config = dict(
    hidden_size=384,
    norm_eps=1e-05,
    positions='learned',
    attn_scale=0.125,
    init='normal',
    init_std_qkv=0.0255,
    optimizer='adamw',
    max_grad_norm=2.0,
    schedule='wsd',
    decay_fraction=0.269,
    batch_tokens=131072,
    train_tokens=710600000,
)
MLP neurons of a small language model. Each row is named by its layer, matrix (up: input weights; down: output weights) and neuron, and shows model dimensions 128-223. Each number is 128 + 24 x the weight over its row's rms, rounded and kept within 0 to 255.
Before each neuron's rows, "fires before" lists the tokens most often just after its 100 highest values on Wikipedia text that the model never trained on; "fires after" lists the tokens most often just before its 100 highest values on Wikipedia text that the model never trained on.

fires before: " |", " (", " place", "\n", " medal", "=="
fires after: " |", "|", " –", " the", "See", " second"
L3.up1347 [ 94 120 140 115 126 122 161 101 116 126 126 149  45 110 129 126 107 113 131 125 125 110 114 170 116 113 130 118 135 101 111 146 145 152 127 104 115 150 141  80 128 154 164 137 101 136 133 138 137 105 116 182  90 105  92 110 101 146 200 100 132  95 123 171 134 100 130 176 106 119  92 150 120 105 130 156 118 102  97  95 140 116 109 163 130  91 133 117 142  99 146 124 155 102 110 111]
L3.down1347 [100 155 181 147 116 121 105 116 173  88 157 141 142 122 113 139 145 111 107 160 122  88 124 107  96 123 108 139 103 139 105  91 123 138 170 129 164 114 134  88 112 118 107  91 125 124 155 100 106 124 144 162 156 184 119 114 174 147 162 106 148 122 107 113 133 120 133 109  89  92 123 143 149 145 121 150 117 101 158 107  75 154 133 200 140 134 113 131 104 136 141  99 167 128 114  92]

fires before: "9", "1", "0", "2", "8"
fires after: "2", " ", "1", "–"
L4.up1438 [125 113 143 156 136 160 119 174 119 121  62 147 109 134 151 101 137 141  90 125 118 102 131 144 137 128 156  91 124 145 146 130 148 142 102 122 131 159 136 116  87 159 148 144 109 111 181 132 109 113 140 147 136 138 157 167 156 156 152 120 134 115 134 107  87 116 154 123 167 117 137  89 145 173 142 128 148 131 142 137 152 147 144 146 173 150 119 124 141 167 121  94 103 128 129 141]
L4.down1438 [106 135 144 136 138 126 121 156 130  96 145 146 147 113 134 138 100 131 133 117 134 148 118 101 130 117 146 114 101 136  55 134 184 138 103 117 105 142 128 150 140 127 126 133 141 101 102 114 162 138 135 164 100 119 137 145 125 134 141 112 122 105 114  85 170 126 113 115 105 149 131  97 141 167 162 108 127 139 121 164 155 150 155 112 136 123 128 128 150 118 137 115 131 121 150 169]

fires before: " |", ":", " zone", " (", "al"
fires after: "-", "|", " |", " •", " "
L8.up1301 [129 155 164  83  94 153 136 139 101 166 133 107 135 111 130 125 152 124 128 103 161 106 159 135 112 133 137 139 145  92 132 130 132 118 126 117  85 109 132  96 147 128 164 109 106 108 155  91 138 130  98 156 106 122 162 144 101 156 116 152 146 105 143 127 138 113 120 103  92 120 101 148 109 164 137 118 115 108 113 126 134 139 109 104  97 159 109 102 148 136 149 152 155 142  76 136]
L8.down1301 [106 121 128 131 163 132 138 130 115 174  77 170 136 171  94 122  98 168 158 125 118 176 138 104 129 190 143 163 124 111 143 130 128  74 127 114 141 144 145 108 132 138 179 118 113 101 113 163 128 107 131 134 171  97 133  92 134 118 141 121 121 132 144 124  99 129 106 160 160 218 143 110 107 119 130 150 130 135 169 119 104 172 118 138 151 127 154 133 128 141 148 133 159 133 129 157]

fires before: " |", "5", ":", "s"
fires after: " |", "|", "-", " "
L13.up574 [144 133 146 162  85 145 145 107 132 143 172 105 114 106 138 141 151 116 135  97 138 105  82 109 123  88 154 141 126 131  86 136 137  85 109 138 114 105 145 104 172 116 134 148 121 119 131 125 130 120 119 137 126  78 132 135 104 150 122 142  98 138 118 131 158 123 149 113 123 107 138 130 157 115 145 141 119 132 114 110 147 103 110 166 141 122 141 123 169  95 181 134 191 129 127 118]
L13.down574 [119 123 102 140 164 114 128 121 126 127 141 140 174 127 121  92 133 136 130  57 154  95 137 129 114 133  89 149 123 147 121  54 147  82 114 128  92 134  97 121 116 115 173 128 116 114 120 118 137  34 132 141 112 106 115 115 133 133 129 166 145 131 130 147 106 127 142 173 153 139 121 123 134  92 119 148 136 127 116 116 157 141 113 119 138 107 125 118 127 105 103 140 153 147 123 123]

fires before: " |", " votes", "s"
fires after: "|", " Total", " Democratic"
L3.up532 [125 137 104  88 131 136 167  84 100  98 139 179 133 125 157 105 150 103 102 134 134 129 156 131 145 110 132 122 163  84 109 133 129 129 107 123 115 131 160 121  93 130 138 136  70 102 166 126 140  74 116 168 118 129 147 133 130  93 128 123 133  90 138  85 125 165 111 140 100 103 130 139 117 148 197 114 118 151 111 135 112 109 127 129 125 104 107  85 151 158 169 143 146 111  90 145]
L3.down532 [127 119 168 112 105 110 148 100 136 154 122 100 144 132  94  97 119 136 143 130 124 143 158 149 105 145 127 132 123 142 103  98 139 174 158  87 101 208 152  94 105  96 175 153  90 114 136 117 132 123 118 143 154 156 117 152 122 100 129  65 149 128 109 121 112 152 100 133 102  83 132 108 160 149 203 127  95 163 125 170 115 110 116  84 124  86 128 113 126 178 149  92 136 155 124 115]

fires before: " (", " |", "\n"
fires after: ".", " −", "1", "6", "an"
L13.up1163 [152 112 172 124 136 141 122 170 154 139 146 138 138 117 104 105  95 100 112  86 108 153 121 153 117 146 108 164 123 139 138  96 140 142 142 121 108 183 126 113 149  77 142 106  83 133 202 111 121 115 152 192 168 108 105 132 132 115 153 139 178 135 202 100 152 144 118 141 120 121 124 103 132  83 115 133  93 120 107 121 115  82 137 113 131 121 137 138 136 143 154 173 135 118 144 148]
L13.down1163 [113 116 118 123 161 141  81 128 128 120 117  97 116 118  83 123 152 123 100 116 164 127 146 130 153 105 107 121 136 129 142 120 117 124 141 152  71  89 116 106 134 113 114 158 110 123 178 106 149 162 162 134 157 118  95 137 141 108 142 102 147 158 178  59 132 113 131 120 118 186 128 111  80  85 113 148 100 148 117  85 161 147 137  98 114  97 164 109 106 128 164 132 130 105 131 155]

fires before: "|", "==", "\n", " Win", " "
fires after: "\n", " |", ";"
L3.up719 [138 129 138 126 124 147 185 135 140 142 125 112 133 133 157 122 162 129 132 120 133 129 152 114  98 130 147 105 129  80 118 145 155 162 123  92 136 137 135 102 142 104 211 144 146  96 126 113 150 161 112 118 113 155 138 153  84 160 123 125 121 122 139  82 119 111 117 130 123 107 102 153  84 127 115 137 137 150 147  94  94 163 143 137 119  86  95  83 139  98 151 134 169 152 107 130]
L3.down719 [179 157 129 128 138 118 100 108 127 164 139 119 109 108 168 133  91 111  93 161 155 118 115 121 113 157 128 112 114 135 119 107 120 164 107 129 160  86 131 164 140 126  82  96 123 102 147 125  61 102 135 113 134 140 175 127 114 101 128 127  84 165 121 144 123 143 142 128 115 126 124 112 159 127 110 119 123 137  89 134 151 128 162 124 168 139  87 111 131 140 151  99 155 161 119 186]

fires before: "1", "2", "6", "9", "5", "3"
fires after: " ", "1", "6", "0"
L13.up329 [ 89 110 108  82 124 150 138  58 120 130 138 144 168 102 130 102 113 108  76  89 154 136 122 160 103  90 140 133 134 136 151 108 141 142 156 139 110  78 132 129 104 126 132 156 115 110 129 134  91 204 133 118 148 148  97 132  96 134 114 123 147 140 141 124 152 110 115 154 169 143  82  98 132 118 144 102 130 132 113 140 114 104 101 161 131 110 152 143 130 139 110 160 123 153 134 146]
L13.down329 [120 120 131 153 104 136 131 101 105  88 146 143 122 134 124 149 132 162 145 142  87 138 138 146 136 135 158 120 127  87 122 127 113  92 119 145 113 183 145 155 150 135 118 122 141 126 129 125 100 129  86 144 125 118 104 135 148 145 138 111 128 107 139 156 106  31 134 119 151 227 111 155 106 128 138 139 156 137 110 145 147 124 125 121 146 136 102  96 127 123 169 120 127 138 112 119]

fires before: "7", "8", "s", "min"
fires after: "0", "9", "1", " ", "–", " he"
L13.up147 [123 137 121 120 112 123 167 130  98 130  88 145 124 108  89 105 159 135 162 120 137 113 127 110 140 136 153 120 135 123 134 134 139 142 139 148  90 199 112 129 166 106 112 121 137 122 153 114  91 158 132  92  98  91 150 141 132 145  89 132  88 157 107  93 147 145 102 113 123  99 108 127 123 110  98 132 128 124 171 145 157 115 138 138 164 152 119 114 126 138 105  88 205 170 130 165]
L13.down147 [100 144  89 148 126 155 120  82 159 111 136  88 121 153 153  95 140 132 126  89 140 113 119 131 170 110 127 128 133 114 121 148 110 102 167 164  75 146 134 163 124 126 103  93 141 145 151 125 143 107 172 162 121 131 120 133 116 166 121 155 134 111 119 100 153 110 178 142 106  89 125 152  83 119 123 132 131 102 138 104 151 137 122  69 111 140 132 104 103 109 146 136 119  87 141 111]

fires before: ":", "\n", " ", "s"
fires after: "-", " •", "\n", " In"
L3.up160 [116 152 116 120 138 116 168  83 150 121 142 139 139 119 184 100 163 146 113 104 101 108 149 162 140  90 145 109 153 101 143 135 144 171 164 120  75  97 168  90 143 109 137 148 120  97 147 130 115 135 105 112 133 168 124 160 159 127 130  98 108 102 142 144 121 130 162 103  90 105  91 162 118 168 131 148 119 148 123 116 113 107 121 119 112 119  88 105 128 111 148 141 112 154 108  94]
L3.down160 [135 154 166 125  87 127 148 117 149 136 107 159 150 159 131 131 104 140 139 111 116 120 111 102  85 118 135 139 137 151 110 162 160 157 134  73 162 176 152 132  93 107 108 121 112  85 104 130 135  65 147  89  93 124 108 154 137 171 124 134 146 118 113 164 125 122 152 155  90 149 100  91 118 179 160  90 103  86 126 145 136 114 118 124 106 104  97 129 175 144 159 104 172 166  94 116]

fires before: " |", "\n", ".", " ("
fires after: "0", "2", "9", "1", "8"
L13.up834 [116  92 157 155 135  86 129 134 128 124 111 175 158 132 119 125 154 119 129 123 138 124 136 171 140 141 150 105 114  81 136 131 155 179 150 112 106 125 109 101 128 109 135 117 136 152 108 140 106 127 107 151 140 119  99 137 138 144  95 127 127 122 140 157 130 173  97 122 159 120 109 110 184 107 119 149 112 131 102 117 117 147 123 113 137 117 158  92 143 163 124 120 136  81 128 125]
L13.down834 [141 158 109 127 150 126 114  98 121 119 132 139 111 144 151 125 162 116 177 140 180 108  78 114 104 120 115 132 135 118 146 142 135 124 139 137 145  97 140 126 112 103 138  86  99 116 119 138 146  92 108 105 144 132 166 105 106 141 123 122  98 126  93  74 144 122 115 148 111 146 162 129 125 143  60 133  93 112  95  93 102 105  97 120 130 126 112  85 146 163 158 123 115 116 132 160]

fires before: " ", "2", "0", "z"
fires after: "2", "6", "1", "8", "3"
L4.up32 [165 141 131 117  91 156 132 143 132 107 101 117 113 136 180 139 109 121 120 156 117  62  95 107 147 115 131 109 123  94 169 118 121 123 101  84 153 154 111 133 145 126 145 107 103  99  93 103  79 135 124 176  94 137 129 150 152 167 119 155 153 104 131  99 132 108 112 136 140 127 113 117 104  91 156 124 114 103 120 127 128 107 141 145 136  76 120  99 143 126 123 109  93 115 104 143]
L4.down32 [162 186 149 108 141 132 152 148 165 154 140 110 106 141 109 126 124 120 117 165 154  76 147 107  99  99 117 113 118 107 149 126 100 127 144 139 132 128 175 131  98 118 100 157 171 123 177  90 133 148 142 123 108 117  88  84  82 158 135 117  68 136 140 171 137 152 135  84 118 155 113 148 117 132  96 132 142 107 163 124  89 161 121 191 171 122  96 130 113 165 154 127 104 124 130 183]

fires before: "1", "0", "2", "9", "7", "4"
fires after: "1", "2"
L8.up322 [150 123  87 102 115 141 161 139 112 155 128 140 146 119 108 127  87 126 140 133 142 129 147 128 162 102 118  85 131 115 135 113 150 115 136 148 141 108 133  86 113 112 135 134  79 120 133  94 136 120 115 188 120 114 163 115 128 109 140  97 120 104 119  63 140 130 125 155 154 120 118 131 123 161 128 131 151 156 109 127 119  81 129 130 110 142 131  94 142 120 110 120 132 146 123 147]
L8.down322 [160 116 123 151 138 116 170 143 110 122 149 113  82 157 141 150 127 153 144 115 115 106 102 133 118 139 136 125 108 149 152 174 125 154 120  90  86 167 145 186 135 138 128 142 142 154 109 149 130 154  92 101 137 113 115 130  90 142 156 109 132 137 141 147 113 176  73 136  96 103 142 128 139 185 119 116 120 122 148 140 155 137 139 118 157 111 177 158 140 146 136 141 152  86 147 143]

fires before: "5", "6", "4", "7"
fires after: "0", "9", "|", " ", " |"
L13.up395 [137 165 146 145  96 126 143  99 186 118 115 134 112 130 121 106  93 161 107 144 127 121 151 104 121 129 149  58 162 142 118 107 122 107 102 117 107 154 107 139 120 167 122 128 125 122 147 145 131 154  95 107 119 147 108 147 119 143 154 117 152  83 142 158 124 133  92 139  91 103 133 128 117 120  94 145 186 115 155 121 134 119  71 154  99  94 113 148 134 102 143 149 164 133 115 129]
L13.down395 [138 101 184  83 108 109 155 125 121 140 148 100 125 102 108 106 131 139 144 115 126 136 123 177  87 163 185 113 108 137 125 100 142 108 135 133 104 126 148 115 144 134 141 147 135 109 108 116 132 145 132 172 128 112  99 107 109 122 149 129  97 148 152 149 146 145 154 112  95 160 148 127 102  91 119 172 147 135 119 114 152 126  95  94 143 143 116 103 153 119  82 106 177 141 133 131]

fires before: " ", "1", "2", "8", "3", "9"
fires after: " on", "On", " ", " On", " August"
L8.up413 [122 127 101 129 122 125 124 132  93 102  97 170 120 139 143 115 140 105 119 108 137 142 122 101 120 114 113 165 136 131 109 131 108 130 145 129 147 114 103 118 142  92 136  88 139 139 109 110 126 164 137 127 158  90 144 119 113 149 175 109  87 101 132 139  96 108 140 130 109 116 106 124 131 186 112  92 191 151 118  73 136 122 110 141 104  81 125  97 139 120 126 136 126 176 129 162]
L8.down413 [135 118 133 134  78 135 106 100 163 106 126  96  99  84 120 139 118 119 165 142 125 114 104 103 129 134 131 130 158  61 136 114 115 136 135 192 118 117 159 129  97 129 124 130 132 156 140 136 123 171 119 145 158  80 130 104 155 174 122 163 142 128 122 113 134 123 145 128  98 191 116 131 132 104 111 116 113 136 113 132 108 158 160 177 130 131 119 153 128 108 129 151 105 150 153 126]

fires before: "0", "1", "2"
fires after: "2", " ", "s"
L13.up1176 [ 93 119 128 135 148 146 119  76 116 118 161 154  88 111 102 101 123 118 129 133 162  98 189 133 137 101 164 158 148 146 110 120 122 118 145 138 143 147 141 116 131 115 128 135  98 124 129 134 122 110 149 139 146 149 161 185 123 106 127 119 132 130 124 111  82 151 137 126 115 119 135 113 140 151 127 162 111 127 134 113  99 121  93 169 110 127  94 152 174 111 143 111 139 147  96 106]
L13.down1176 [107  96 107 139 119 109 104 137  81 140 110 119 143  87 107 140 169 122 120 116 124  93  85 128 128 157 160 162 129 108 154 143 124 164 100  84 142 111 122 111 141 140 115 104 129 138  86 130 134 132 155 156 154 128 116 115 133 115 136 114 120 159 130 120 107  87 128  68 125  95 129  99 141 148 183 126 100  98 116  75 125 123 106 105 103 147 126 137 143 128 135 113 133 155  73 158]

fires before: "==", "===", "|", "D", "The"
fires after: "\n", "---|---|---|---|"
L3.up396 [141 111 111 125  94 131 148 121 121 133  80 133 144 155 147 114 147 112 134 126 145 162 122 133 140 101 144 120 120 106  91 140 140 128 106 100  97 156 149  95 130 130 179  87 108  94 132 126 139 146 122 127 105 153 190 130 115 164 170  95 140 122 130  54 167 129 134 127 147 120 133 125 110 165 195 144 154 123 137 118 140 107 139 142 118  94 136 102 142 116 120 160 125 128 109 157]
L3.down396 [183 103 179  97 155 146  93  89 139 156  98 134 139 126 130 123  62 123 123 161 147 125 143 129 116 178 103 154 135 108  82 116 121 160 179 131 147  93 105 136 136 115 113 100 139 101 171 133 111 108 145 124 114 131 176 156 146 122 127 123 105 159 129 123 127 135  98 128 144 109 133 102 142 131 114  97  79 103  86 134 173 126 147 136 213 132 138 115 136 109 196 139 130 134 160 169]

fires before: "0", "1", "9", "2", " ", "8"
fires after: " ", "2", "In", "1", "0"
L3.up433 [129 123 119 124 132 150 160 143  96 120 101 182 120 117 158 112 152 121 113 129 123  56 126 131 142 118 148  71 154 123 128 127 145 113 123 125 144 155 151 120 111 127 136 122  92 101 157 120 113  75 116 129 115 132 113 130 153 136 121 130 141 108 141 121 158 111 116 139 142 110 163 123 108 173 149 130 119 113 158 139 131 121 145 165 144 131  76  54 147 154 128 150 102 157  94 129]
L3.down433 [ 70 158 130 150 167  98 133  92  91 119  63 147 118 184 133 174 109 144 116 143 102 106 153 103 120 147  94 107 136 172 132 150 176  91 110 140 175 126 124 139 118 109 144 147 158 117 152 129 148 112 126 136 105  99 129 113 141 143 111 128 127 108 104 137 124 185 101 136 111 116 111 124 128 157 142 125 114  95 123  94  93 136 139 165 122 101 117 128  91 140 158 119 158 109  78 145]

fires before: "0", "9"
fires after: " "
L13.up815 [140  99 103 171 147 107 127 178 125 138 120 133  78 113  85 149 145 160 103 160 145 106 114 140 156 148 103 121 121 108 136 137 126 146  99 161 127 152 154 118 113 143 149 125 112  66 135 159 116 110 122 122 129  94 129  94 136 115 143 133 165 120 163 124 107 139 121 162 145 153  97 135 141  99 120  72 144 121  90 117 119  99 128 130 159 103 141 123 161 150 115 146 108 132 125 161]
L13.down815 [128 148 106  82 141  99 103 166 144 118 121 119 133 134 129 101 128 100 128 147 128 135 143 104 148 112 134 126 140 110 125 127 113 105 109  91 143 116 123 134 134 129 102 114 129 151 125 122 123 138 115 134  71 110 113 130 164 163 120 119 115  84 106 135 123 100 100 118 115 255 129 108 153 131 142 159 113  97 171 139 119 114  93 148 125 113 109 127 131 108 129 128 100 134 100 106]

fires before: ":", " ", ")", " Summer", " |", "s"
fires after: "-", " (", " •", "|"
L4.up867 [143  86 155  86 188 109 113 131 165 164 143 107 106 120 163 114 193 150 131 124 131 154 120 159 105 105 112 120 110 114 128 129 156 164 156 118 137  84 146  91 157 133 168 138 124  93 185  84 148 130  98 116 124 111 135 157  92 156 125 112 130 134 147 135 121 129 149 103  97 120  98 113  93 156 164 132 141 136 167 136 118 140 139 117 162 121  56 101 126 131 155  92 157 115  98 122]
L4.down867 [120 147 128 113 145  98 124 133  84 151 103 187 143 107 103 144  76 117 119 142 136 133 137 137 148 113 136 107 110  96 102 134  66 143 139 134 141 157 103 120 136  72 119 119 137 132 128 100  96 139 150 114 133 188  98 146 114 161 137 139 145 138 115 145 115 101 104 166 165 195 116 131 100 118 147 134 101 112 123 101  91 101 105 113 134  85 144  81 100 114 103 113 134 154  90 133]

fires before: "|", "\n"
fires after: " |", " "
L8.up213 [126 136 127 127 123 125 156 106 122 133 127 154 134 146 130  94 123 116 172  90 111 160 208 103 133 132 129 130 115 124 142 134 144 134  65 137 117 158 131  97 161 149 156 148 171 134 148  82 149 129 111 118 130 136 166 161 119 161  80 143 141  96 136 149 115 133  65 148 165 103 112 134 117 128 128 127 158 130 109 123  96  96 153 139  96 144 116 120 126 118 148 152 155 117  93 107]
L8.down213 [ 81 123 144 161 142 158 125 156 102 123 104 109 137 137 134 146 134 127 116 155 176 103  85 126 158 105 174  98 112 119 145 168 132  86 141 153  96 114 153 170  80 125 116 158 105 147 109 175 118 132  99 118 109 107 150 133 145 119 137 116 111 134 130 162 125 133 174 132 108 125 135 108 110 107 139 161 120 144 103 107 136 113 120 128 125 160 121  78 153 132 127 141 109 141 125 117]

fires before: "7", "6"
fires after: "1", " |", "9", "|", "–", "0"
L13.up160 [ 94 170 145 104 146 116 165 145 139 144  82 141 170 146 124 116 119 163 107 135 149 114  91 129 166 143 128 145 115 134 143 142 163 186 139 190 159 142 152 161 128  57 161 121 144 162 133 149  95 122  80 122 161 108 105 113  79 133  99 170 119 144 138 140 101 120 105 124  93 128  94 109 111 117 108  89 135 129 123 155 127  82 104 107 107 149 126 142 132 154 146 113 158 141 127 118]
L13.down160 [134 126 139 120  99 107 132 114 106 117 154 108 105 163  99 131 170 128 140 108 179 118 182 146  92 141 127 104 119 142 165 123 146 127 119 126  93 102 119 126 169 159 116  94 165 142 150 117 137 124 128 134 130 152 153 169 140 113 151 113 107 146 145  77 129 123 151 138 134 139 114 114 120 129 161 138 156 125 143 108 146 150 119  97 161 106 150 151 115 115 118 123 121 135 140 143]

fires before: " |", "\n", "N", "0", "°", "W"
fires after: "0", "8", "6", "5"
L4.up403 [140  86 139  95 130 100 165 138 107 126 112 177 102 170 119 118 118 159 109 140 119 115 178 173 144 145 120 148  82 111 114 138 122 132 132  88 104 135 136 155 106  81 138 169 150 137 117 110 156 121 133 111 144 149 114 145 115 128 124 139 140 146 121 108 146 158 114 142 118 109  80 135  96 127  93  94 131 145 155 126 115 142 113 104 141 102  63 132 133  99 161 107 130 143 113 116]
L4.down403 [132 114 118 168 112 120 122 150 119 106 145 159 117 145 169 107 168 119 106  77 112 141 162 140  72 162  85 156 147 120 100 136 160 133 130 127 121 108 131 126 117 128 148 157 101 148 159 133  90 128 121 103 106 183 137 134 112 138 190 142 126 119  99 111 173 116 143 160 132 112 130 124 122 161 109 143 136 138 101 117  86 110 136  79 155 153 134 121 130 130 119 159 137 162  90 142]

fires before: " |", " ", " a", "born", " in"
fires after: " |", " (", " was", ")", "|"
L3.up675 [141 117 161  86 151 136 129 125 124 113 134 129 111 141 139 129 132  93 138 138 137 170 134 124 141 112 136 154 120 108 111 151 162 172 108  76 115 108 151 124  94 133 169  90 100 136 136 121 153 111 132 120 101  54 113  83 108 130 174 146 118  98 128 131 118 140 122 174 117 119  52 135  91 118 142 160 145 147 112 118 118 128 142 114 123 108  89 114 144 116 148 127 180  94 118 126]
L3.down675 [ 97 166 157 104 113 156 119 135 141 154 119 108 145 176 102 123 113 138 122 144 104  86 165  77 123 131 123 116 133 123 163 130  96 135 168 171 122 105  94 125 147 104 144 103 141 148 146 115 116 127 127 109 114 179 161  98 116 124 127 123 104 151 113 102 144 130 122 145 135 144 100 169 120 124 118 133 120 125 157 114 114 161 111 177 126 113  94 172 153 150 135  79 110 142 144 131]

fires before: " |", " of", " (", " were"
fires after: "0", "4", "3", "1", "8", "9"
L3.up458 [186  95 152  99 188 136  96 127 111 123 125 148 145 139  95 125 138 155 165 137 123 140 137 156  87 139 129 127 123 100 130 126 113 148 142  82 147 114 175  73 121 116 135 112 182  82 118  53 163 141 143 145 122 136 134 161  82 143 140 139 129 122 131 127 119 162 139 133 124 116 118 168  57 150 145 136 133 167 107 111 109 121 118 104 167 153 102 111 130 101 154 127 119  81  96 124]
L3.down458 [104 157 149  98 114 160 164 104  69 160 104 126 140 120 158 125 152 130 143 145 170 174 137 126 154 101 144  87 118 122 143 111 120 121 124 148 127 122 103 193 137 100 113 101 124 130 147  70 103 145 107 136 137  95 133 166 139 148 133 138  91  68 111 140 131 112 118 137 138 159 163 113  88 154 149 113 100 129 128 130 184 111 135  94 128 111 161 112 140 117 142 130 136 134 138 135]

fires before: "0"
fires after: " "
L13.up863 [107 115  92 157 119 111 102 125 134 127 169 118  85 182 160 115 145 128 127  74 147 123  63 106 157 115 142 143 151 151  95 118 126 143 119 138 151 136 155 129 133  97 137 102 113 136 135 105 159 145 100 152 178 143 123  86 111 111 146 115  78  75 149 104 126 130  87 163 153 128 152 112 156 178 139  86 147  97 137 105 144 134 120 139 126 105  90 142 131 111 132 156 192 148 106 131]
L13.down863 [ 99 145 138 132 144 109 115 157 123 108 108 140 156 142  96 132 175 140 120 146 109 156  69  99 136 150 168 144 116 130 143 140 139 131 102 161 100 176 116 109  92  90 141 111  93 111 163 108 140 112 103 159 166 155  99 148 130 121  95 127 105 111 130 174 140 111 120  78 117 240 122 111 152 124  89 106 133 109 116 148  85 120 111 131  78 168  80 126 140 134  87 140 112 132 109 118]

fires before: "0"
fires after: " ", " (", "–"
L13.up524 [116 129 109 162 119 137 127 113 118 153 169 114  88 140 147 130 129 120 105  92 145 111 131 164 148 194 111 131  96 125 150 126 159 111 126 111 130 157 126  99  94 161 135 183 168 105 149  68 119 138 133 120 123 164 106  90 131 133 131 183 113 129 121 124 111 160 123 114  95 134 188 134 120 104 161 116 148 127 164 135 173 140 114 151 116 123 117 143 165  97 122 154 146 142 121 115]
L13.down524 [100 152 132 111 152  83 113 100 130 129  99 145 124 123 134 110 130 147 104 110 130 115 164 113 125  86 127 108 143 124 126  93 131 112 119  86 111 130 104 139 115  93 155 106  59 126 133 141 156 123 114 168 121 112 132 139 143 132 137  82 152 121 127 114 132 140 108 186 139 193 101 127 127 138  87 153 140 138 121 118  90 127 146 103 104  94 124 114 126 114 139  74 159 155  86 153]

fires before: "1", "0", "9", "8", "3", "7"
fires after: " ", "1", "8", "2", "9", ","
L3.up1201 [172 110 126 112 136 158 108 127 112 131 134 111  87 119 182 114 133 118 121 121 134  87 131 137 126 100 151 149 149 113 104 140 136 143 167 142 106 162 144 127 160 110 130 138 109 116 175 129  99 114 105 141 107 111 139 146 150 136 129 142 116 103 127 138  88  73 110 153 145 129 140 109  82 176 115 133  94 155 117 138 111 125 140 105 117  78 130 108 132 124 135 147 126 152  97 123]
L3.down1201 [129 141 113 103 160 181 130  75 202 127 100 164 101 127 115 133 137 117 112 110 112 129 121 118 127 149 163  53 108 108 154 121 194 105 124 126 169 108 109  89 115 108 127 125 107 107 112 124 137 168  89 147 123  86 124 152 155 156 157 120  81 129 113 137 107 118 140  91 131  76 106 152 113 153 172  89 153 103 166 101 154 144 140 116 111 133 137 120 143 136 145  98 159 140 143 139]

fires before: ":", "ed", " ", "==", " a", " as"
fires after: "-", " (", "\n", " as", "=="
L4.up407 [ 76 142 137  68 129 101 138 142 169 137 123 109 119 145 159 111 165 151 100 179 140 140  98 219 160 133 134 132 108  93 124 112 159 168 135  84  84 134 136  62 122 126 160 102 128 110 155 124 100 116 151 136 137 134 125 153 136 152 148 130 116 125 153 125 104 142 129  85  99  99 136 115 106 146 167 135 137 155 115 146 102 161 118 151 111 125  92 112 137 116 163 102 117 110 129 111]
L4.down407 [123 147 164 131 107 118 171 160 118 141  46 134 169 119  81 165  91 183 148 129 143 147 113 123 107 107 121 134 155 115 102 134 105 126 134 106 130 115 134 147 141 109  68 117 161 158 134  84 147  90 125 119 125 143 136 141 105 149 104 149 114 124 119 116 117 109 118 145 126 183 105 102 128 119  96  99  86  98 186 162 100 138 137 121 130 121 175 124 139 110 120 109 131 137 106 161]